Weights of a small GPT-style language model, trained from scratch on English Wikipedia: a variant of Adam for these matrices.
MLP neurons of a small language model. Each row is named by its layer, matrix (gate and up: input weights; down: output weights) and neuron, and shows model dimensions 256-383. Each number is 200 + 20 x the weight over its row's rms, rounded and kept within 0 to 999. A neuron's up and down rows have the sign that makes its largest values positive.
After each neuron's rows is what it responds to, as a language model described it from the Wikipedia text at the highest values.

L8.gate652,201,145,159,196,188,250,212,202,200,189,195,232,192,182,203,226,186,247,237,225,219,157,209,190,185,209,226,205,197,176,195,192,162,200,194,223,211,173,205,222,209,184,222,228,216,172,183,244,211,205,201,190,218,200,223,219,202,182,197,208,178,202,196,227,207,215,216,214,196,196,209,180,204,199,164,217,172,197,209,196,201,211,197,190,232,201,169,219,211,182,197,211,201,207,208,224,236,228,147,181,246,237,229,201,174,190,220,210,177,234,200,189,216,221,228,211,224,169,203,147,208,188,169,196,249,219,220,214
L8.up652,212,204,191,175,184,215,187,191,157,189,189,193,211,168,175,206,185,179,219,210,236,198,201,211,211,194,210,184,201,215,194,193,167,193,213,211,201,195,210,195,201,187,219,171,166,178,207,234,217,186,174,214,193,197,173,197,194,157,157,210,191,215,191,228,211,186,180,212,197,187,189,197,155,209,168,210,194,193,198,230,224,211,162,194,225,199,204,203,227,199,230,197,184,228,200,170,198,252,182,221,197,210,179,182,190,214,193,215,218,197,169,204,206,231,232,201,224,171,205,222,176,202,224,180,219,217,244,182
L8.down652,180,223,228,196,198,197,216,207,170,208,206,214,211,208,213,222,164,204,187,221,210,173,189,187,204,208,186,176,227,160,217,207,178,196,197,202,258,179,174,228,214,195,198,209,198,184,178,178,179,260,204,197,194,174,200,203,201,194,207,179,193,169,184,206,202,218,171,199,209,201,217,184,195,163,208,215,197,215,245,180,216,191,212,169,205,191,193,216,200,185,196,173,195,183,206,219,179,199,193,182,186,203,209,204,205,161,189,175,199,207,204,196,186,164,176,181,203,167,217,188,205,199,180,204,196,173,218,205
Description: Mid-word subword pieces

L8.gate194,199,197,202,223,204,205,192,209,204,187,239,205,220,208,184,190,216,197,211,203,205,199,180,208,182,233,194,204,207,181,213,199,202,229,214,233,199,177,195,199,208,214,198,187,217,153,192,197,179,252,237,196,185,177,177,186,250,191,218,171,176,200,145,204,177,226,198,194,219,209,244,214,179,208,216,209,186,205,185,227,184,176,197,204,203,197,209,191,151,165,202,203,195,240,198,195,214,199,189,164,197,183,204,177,190,193,221,199,178,199,209,184,173,184,183,202,196,194,139,160,182,215,177,225,214,233,184,221
L8.up194,192,245,239,207,223,231,185,209,198,176,209,188,246,190,166,209,211,251,193,195,208,230,173,233,205,225,186,229,189,181,207,189,212,212,195,214,187,172,215,205,202,233,197,212,202,205,230,177,152,212,205,195,189,200,170,189,214,258,215,180,234,208,151,185,208,188,187,179,211,196,169,219,228,215,211,224,168,207,200,174,171,178,199,229,153,169,180,209,195,208,193,164,218,198,210,199,206,193,196,193,197,183,146,170,211,185,211,197,190,206,178,176,189,198,167,172,192,200,194,217,157,208,219,206,200,203,165,215
L8.down194,205,218,221,187,204,210,197,209,204,191,187,192,176,220,204,214,223,247,193,217,201,230,159,237,210,201,187,195,171,154,178,178,195,204,202,191,222,204,230,167,226,230,171,167,177,163,206,208,204,180,202,202,191,189,195,200,190,200,201,183,204,214,204,225,204,205,174,239,207,222,191,164,222,221,177,162,232,200,203,215,211,212,201,225,179,223,164,207,252,191,195,179,237,195,199,198,167,170,214,182,213,247,180,178,193,214,229,194,216,209,193,187,210,196,189,229,205,194,197,190,179,187,189,211,168,236,184,181
Description: Japanese name word-pieces

L2.gate319,184,206,178,199,128,218,172,185,184,210,217,182,182,217,179,208,181,206,225,211,225,215,188,181,145,203,207,224,196,183,206,196,201,198,173,209,215,203,199,214,222,188,194,198,179,188,202,195,179,175,193,178,232,174,224,179,205,176,185,211,185,197,195,237,174,182,172,230,182,214,220,213,191,200,197,234,212,198,186,174,175,203,236,151,227,178,215,220,186,199,198,214,172,190,165,211,222,232,225,213,215,199,188,219,197,197,222,207,179,202,192,201,218,211,162,216,189,167,200,192,231,210,205,215,222,203,216,202
L2.up319,206,201,214,206,164,221,188,203,159,231,199,198,221,214,184,246,200,189,236,209,209,167,191,200,190,167,216,207,204,187,223,176,186,241,175,157,203,181,220,199,202,180,207,182,198,203,211,185,166,193,203,169,242,231,228,234,210,166,183,194,191,224,196,204,185,231,174,211,208,178,211,241,177,212,176,204,238,193,199,221,194,221,230,212,213,244,189,219,188,183,184,223,217,185,177,178,222,217,240,201,219,212,167,172,201,194,232,216,170,191,182,222,193,228,205,198,213,200,236,236,238,191,164,225,186,173,211,191
L2.down319,180,183,216,198,154,229,173,193,213,200,176,187,180,200,190,226,196,185,204,196,231,162,202,196,158,193,170,207,224,211,209,180,143,192,197,182,269,184,202,201,221,226,229,211,206,177,211,209,180,185,229,195,219,210,224,221,229,196,177,236,173,188,202,182,215,219,178,220,223,172,179,246,205,199,192,219,174,208,193,196,206,230,229,198,212,222,185,221,208,194,182,230,187,178,201,194,217,213,228,224,257,183,193,202,195,193,218,242,177,160,180,227,199,204,195,211,191,204,234,230,212,236,159,216,202,202,201,202
Description: Mid-word diacritic letters

L8.gate21,195,216,243,212,183,222,176,212,191,217,227,155,237,187,164,209,189,162,192,190,198,216,167,196,195,207,183,195,188,213,190,195,191,192,211,180,174,203,207,186,225,195,141,190,224,214,223,209,201,211,187,204,214,218,181,240,218,221,191,190,204,176,193,198,204,202,217,182,195,188,204,210,188,212,202,204,240,199,228,181,194,187,147,201,151,254,229,189,180,175,226,188,178,205,178,212,180,207,205,157,183,213,205,236,186,233,179,194,175,200,161,220,181,198,180,199,213,230,171,229,200,245,193,205,198,159,218,212
L8.up21,193,183,230,198,162,218,234,212,202,215,222,187,229,198,195,237,256,208,179,182,212,206,208,169,202,210,204,203,191,210,229,210,217,215,227,204,199,192,168,189,218,216,179,213,170,198,234,212,157,200,226,203,186,196,171,232,204,200,254,182,197,188,225,190,219,196,240,185,159,206,196,198,191,218,223,183,209,177,229,170,197,204,201,190,200,208,191,202,203,199,226,178,183,220,246,203,202,232,213,166,222,246,165,184,206,211,203,208,203,190,220,195,173,185,206,199,184,199,218,207,207,203,176,206,188,186,216,208
L8.down21,180,196,209,203,236,202,197,193,175,205,202,222,205,217,171,215,216,204,204,194,211,202,182,188,219,189,220,203,205,165,182,188,221,189,203,196,178,171,195,210,176,210,204,255,168,199,186,161,171,181,212,214,167,213,161,226,203,187,210,142,173,178,225,246,180,194,169,224,197,210,196,180,163,198,158,182,197,183,200,177,200,198,236,188,255,158,201,205,196,224,205,195,194,194,218,199,151,213,203,190,219,223,175,183,238,202,189,214,218,196,201,198,170,205,210,197,213,186,212,201,214,213,167,208,210,209,170,208
Description: Anaphoric pronouns and relativizers

L8.gate318,171,208,180,208,200,206,183,209,195,206,175,166,207,167,191,204,212,165,201,193,183,190,212,200,227,212,243,196,190,212,224,197,194,178,193,178,171,189,188,134,207,202,212,177,190,195,178,204,182,183,204,206,256,181,245,195,216,211,197,205,192,182,177,207,210,152,208,179,221,167,228,162,176,209,185,200,198,214,196,221,202,206,200,153,231,213,191,188,210,190,196,146,180,217,195,224,186,185,201,210,203,191,205,183,205,217,209,215,167,210,199,160,217,195,226,236,211,168,222,181,212,201,156,199,209,187,237,234
L8.up318,193,217,192,210,204,181,199,182,212,158,186,208,197,181,219,211,241,206,248,166,198,213,201,171,223,197,244,184,219,185,229,171,199,206,199,168,194,203,181,188,249,187,203,199,198,215,192,174,167,191,181,203,205,211,230,195,222,172,215,194,153,198,220,213,205,179,230,183,196,183,212,200,200,189,172,190,208,175,197,185,206,239,214,193,240,202,227,189,211,195,214,199,196,203,216,190,222,195,222,186,217,198,212,183,218,171,208,177,211,209,190,227,202,191,177,188,191,203,235,141,196,169,161,191,189,207,188,215
L8.down318,181,235,227,188,207,213,165,186,173,160,211,187,180,197,206,228,213,229,182,206,220,217,194,187,175,196,194,203,224,251,215,226,212,224,199,199,238,189,161,194,206,195,228,198,209,186,199,199,168,188,212,174,176,210,145,232,187,215,180,192,200,225,175,200,186,216,207,197,219,221,208,204,207,193,210,207,209,175,206,187,200,201,219,196,223,180,195,179,183,208,235,233,174,218,218,147,189,186,216,180,189,203,182,185,207,206,193,222,192,221,198,214,213,199,163,217,194,232,205,180,191,167,196,197,180,225,163,187
Description: Mid-word continuation pieces

L2.gate282,237,215,213,224,203,184,193,164,209,207,226,206,221,184,196,209,208,192,219,192,200,196,190,230,198,194,224,221,203,207,201,186,212,197,220,164,197,157,243,186,205,192,178,190,195,177,185,182,199,165,184,228,205,185,192,190,196,202,201,184,185,181,171,206,195,234,217,209,220,221,212,136,205,206,189,190,211,196,222,186,192,172,216,223,202,194,205,243,179,208,172,181,195,200,171,206,170,225,162,164,169,199,171,210,181,219,212,206,196,191,196,168,190,226,184,252,228,180,209,194,213,184,204,196,207,226,187,218
L2.up282,235,228,187,205,204,183,201,201,202,203,219,216,196,165,209,225,222,177,210,207,208,191,210,194,212,198,245,237,217,203,203,187,184,182,204,175,215,161,222,226,202,199,176,219,193,182,193,189,195,189,191,239,197,204,208,202,193,221,219,180,185,214,188,194,219,204,234,214,221,213,220,147,225,193,189,188,202,196,225,223,195,167,216,226,212,184,232,226,203,191,173,192,211,172,182,218,160,229,183,188,196,193,171,211,183,211,217,210,218,195,217,168,200,231,193,239,199,150,197,187,234,173,235,188,206,207,208,237
L2.down282,191,223,204,212,200,185,187,188,186,182,236,208,182,194,195,218,208,183,201,180,197,215,217,219,207,220,210,219,221,183,202,194,190,183,198,189,258,172,208,221,197,179,189,216,201,189,177,165,195,168,174,230,198,195,192,171,199,215,211,178,192,196,203,204,226,225,235,190,226,206,219,157,225,214,185,186,182,180,226,192,230,162,219,241,215,203,224,187,228,211,185,205,200,200,183,235,203,187,215,184,208,166,146,190,188,190,210,203,199,186,234,202,208,236,198,207,217,194,202,194,218,162,217,189,192,213,198,229
Description: Short word-start pieces, mostly "do"

L11.gate422,215,194,164,204,159,217,219,160,219,187,166,204,225,190,210,177,192,203,167,189,213,207,215,237,185,179,257,179,180,219,217,194,239,218,223,171,190,182,195,198,165,200,183,210,215,177,192,233,188,180,174,201,223,205,224,203,195,189,229,216,176,189,159,179,206,206,212,192,185,163,169,172,209,181,181,210,215,194,209,178,190,176,171,211,179,232,215,210,203,192,232,211,183,185,192,184,227,190,219,192,169,212,201,195,155,213,210,180,193,193,167,192,193,180,178,201,177,171,197,189,214,214,188,182,197,174,190,171
L11.up422,166,199,202,214,192,196,189,180,229,148,198,215,194,184,226,178,200,187,209,196,206,215,197,211,200,197,192,188,201,243,203,215,201,225,176,183,185,225,231,195,195,223,207,254,200,190,208,197,213,202,231,183,225,205,214,208,250,200,180,208,198,211,222,181,227,198,165,196,174,198,174,178,188,175,186,221,221,174,215,216,187,216,178,179,204,181,190,189,203,193,229,208,214,168,190,201,222,237,221,216,187,199,206,189,228,208,235,253,200,175,161,209,224,213,198,195,223,179,210,211,224,202,185,205,220,242,187,216
L11.down422,199,210,199,229,171,175,175,225,222,160,195,228,212,164,224,211,214,183,147,229,197,258,166,213,196,207,181,208,191,188,164,223,236,196,213,214,155,211,218,217,226,187,203,199,194,178,193,205,205,182,208,215,234,159,189,204,210,198,238,194,209,220,208,195,216,201,233,197,180,190,199,180,177,174,224,203,246,206,183,200,206,191,179,179,211,198,206,211,209,195,194,181,218,203,223,223,193,192,213,190,215,211,248,199,199,236,165,186,185,195,215,229,165,187,196,195,173,198,197,225,212,200,194,184,227,188,199,222
Description: Mid-word fragments and list colons

L2.gate581,192,199,201,228,193,208,189,188,190,188,201,196,181,177,211,202,213,206,178,225,215,197,213,198,174,205,190,233,193,216,220,218,198,178,177,218,205,193,199,213,198,218,197,185,190,153,193,206,197,180,208,209,171,203,170,199,219,226,178,208,205,226,211,214,211,218,215,208,160,193,150,191,220,225,206,203,225,171,194,249,211,194,184,221,186,192,210,229,186,229,200,167,227,217,181,216,230,180,179,208,186,191,189,195,204,214,186,213,237,186,204,167,185,214,186,216,202,218,201,179,225,204,211,205,173,177,178,226
L2.up581,182,205,189,232,174,190,187,194,208,190,217,203,196,188,199,167,222,192,167,205,210,204,211,193,167,210,179,208,196,191,224,211,205,167,200,210,200,179,195,209,172,218,198,182,205,191,181,215,205,173,188,221,183,196,163,180,216,198,175,218,213,229,185,194,194,223,195,217,166,202,151,208,204,236,183,199,226,162,193,234,204,200,215,207,175,200,201,225,205,240,199,162,208,221,178,226,218,175,215,202,199,184,207,202,229,208,199,205,256,203,194,201,189,219,183,224,206,229,196,177,231,210,229,189,175,191,178,200
L2.down581,203,211,191,206,200,185,197,169,195,198,184,202,187,186,223,201,212,221,186,212,179,187,217,188,202,215,182,227,184,227,232,213,228,199,189,199,334,183,161,209,196,215,181,190,177,224,178,204,195,178,216,203,233,184,199,180,205,201,197,197,173,188,191,165,221,208,217,194,196,179,193,185,249,219,197,221,180,180,194,175,222,183,177,197,211,171,202,194,248,214,191,182,194,202,195,200,197,196,197,243,198,185,213,198,213,216,154,214,211,190,213,213,185,207,209,193,189,213,221,207,185,185,249,183,213,211,212,183
Description: Vowel-ending name endings

L11.gate264,252,207,208,196,201,235,195,182,200,219,193,200,215,177,203,201,224,190,160,175,170,195,207,199,209,215,209,193,193,210,204,164,248,192,193,203,200,230,214,196,236,212,164,199,184,207,195,204,198,168,197,205,216,182,208,179,201,192,199,214,219,173,220,186,198,206,234,172,191,200,208,235,183,201,199,237,199,190,211,205,215,177,192,225,182,197,215,214,191,215,235,201,220,180,198,203,182,224,212,194,194,209,176,195,204,204,219,183,189,184,202,183,203,182,186,201,222,242,216,180,194,196,180,173,189,190,221,176
L11.up264,199,204,241,188,188,201,198,193,206,200,224,205,205,196,192,209,206,214,219,209,179,210,186,153,225,204,203,205,193,208,204,209,188,217,190,179,205,217,201,204,216,160,190,210,211,185,208,189,209,212,234,208,170,222,168,224,197,187,200,170,188,172,210,198,206,210,198,169,150,243,177,203,184,202,212,215,215,173,252,191,206,202,254,191,190,175,240,206,198,165,213,206,201,194,202,203,162,171,212,161,198,208,174,223,171,195,207,204,212,209,217,220,205,199,181,214,217,223,174,159,215,193,213,203,173,227,204,247
L11.down264,222,170,236,218,190,229,223,173,229,200,190,208,174,233,189,178,221,174,199,200,199,211,222,176,183,211,189,158,209,182,192,224,211,222,198,226,212,213,201,160,181,190,208,207,146,186,195,197,198,230,181,194,193,204,194,186,199,192,194,197,167,194,220,206,183,205,181,216,222,200,225,221,222,183,186,216,189,201,170,194,195,206,185,197,218,219,208,219,198,156,215,212,179,216,215,178,218,172,182,186,175,229,194,225,226,211,164,186,204,198,163,202,224,191,187,192,171,199,199,188,221,209,179,172,207,187,158,197
Description: Clause-opening referring words

L2.gate229,207,189,179,183,197,261,191,207,222,230,212,202,215,193,232,164,216,210,168,197,168,200,223,197,242,205,151,217,167,170,162,216,170,205,218,204,181,198,218,202,206,234,206,206,200,200,198,226,189,205,183,184,186,204,218,201,201,203,215,171,181,184,232,207,213,202,188,189,225,198,194,207,228,164,229,223,172,161,172,244,195,202,193,192,196,188,194,221,190,214,223,217,213,239,236,217,190,219,182,227,222,170,193,236,199,190,205,200,224,219,184,238,204,224,232,208,225,187,213,234,207,224,185,211,190,204,234,203
L2.up229,178,199,190,201,189,256,207,216,182,218,236,216,228,175,215,194,213,213,195,214,196,218,222,165,199,216,172,214,155,200,166,182,184,223,205,196,212,210,220,215,211,225,188,202,228,211,189,221,167,210,194,188,191,201,171,198,171,179,200,178,184,140,207,203,196,225,187,209,225,196,172,195,209,176,223,190,167,193,179,229,178,153,172,177,201,198,242,196,211,198,207,217,211,209,237,245,185,196,214,197,209,169,179,237,199,212,192,203,215,200,183,203,184,208,233,208,216,178,191,211,221,197,196,211,231,215,232,200
L2.down229,177,209,201,169,188,247,192,180,191,220,209,223,214,157,205,195,207,219,178,223,198,204,217,205,212,225,202,196,186,204,181,201,164,209,219,207,249,185,223,219,202,229,185,227,207,204,170,198,192,214,208,180,191,175,188,200,194,204,208,179,169,202,227,202,240,198,194,181,242,174,181,199,216,147,224,193,181,177,193,225,214,149,207,216,225,202,250,210,236,209,211,212,208,208,228,230,169,209,193,187,206,207,162,223,184,190,194,192,233,211,210,239,189,242,247,219,203,188,211,254,208,209,183,209,214,190,233,196
Description: Word-start consonant clusters

L8.gate603,165,192,179,200,215,202,212,209,187,199,211,213,157,196,211,192,214,216,189,201,192,225,156,177,166,237,235,176,196,194,217,197,181,164,202,211,207,172,190,183,188,209,227,238,228,192,205,220,208,232,176,216,207,193,222,192,167,171,228,202,224,235,211,223,180,207,170,219,194,232,197,243,189,196,230,176,238,201,191,206,186,226,211,197,205,257,217,201,166,208,202,221,214,194,205,196,214,194,231,211,204,190,216,227,213,215,184,184,186,210,187,184,200,237,184,211,178,214,203,180,211,228,192,172,204,192,185,192
L8.up603,212,215,207,182,214,148,208,184,173,198,206,207,209,194,220,191,208,202,217,255,218,221,156,189,176,197,192,226,165,237,244,217,206,200,203,182,205,203,218,191,181,182,223,233,207,176,233,220,177,219,198,213,209,225,224,188,224,195,215,151,182,184,156,206,208,195,200,175,201,230,205,210,206,162,200,184,194,185,166,220,202,215,232,202,207,230,185,190,195,201,182,202,203,235,188,200,196,223,181,207,203,203,191,178,224,212,222,145,190,209,201,201,211,200,183,199,194,209,182,183,197,178,191,230,186,192,161,207
L8.down603,199,192,168,227,164,197,171,204,218,219,161,207,182,183,212,199,175,171,204,203,257,182,187,209,188,217,207,198,157,211,216,178,206,215,191,196,187,183,213,201,205,195,207,233,174,236,174,196,203,199,187,213,219,159,235,205,194,206,173,180,182,188,197,216,174,222,197,220,220,222,218,195,204,214,167,218,222,194,184,186,192,209,191,188,185,235,171,192,163,226,193,180,178,157,218,179,201,168,229,196,202,234,209,242,196,219,208,202,184,157,173,175,198,184,201,218,213,199,201,229,183,202,209,210,206,217,212,165
Description: Mid-word fragments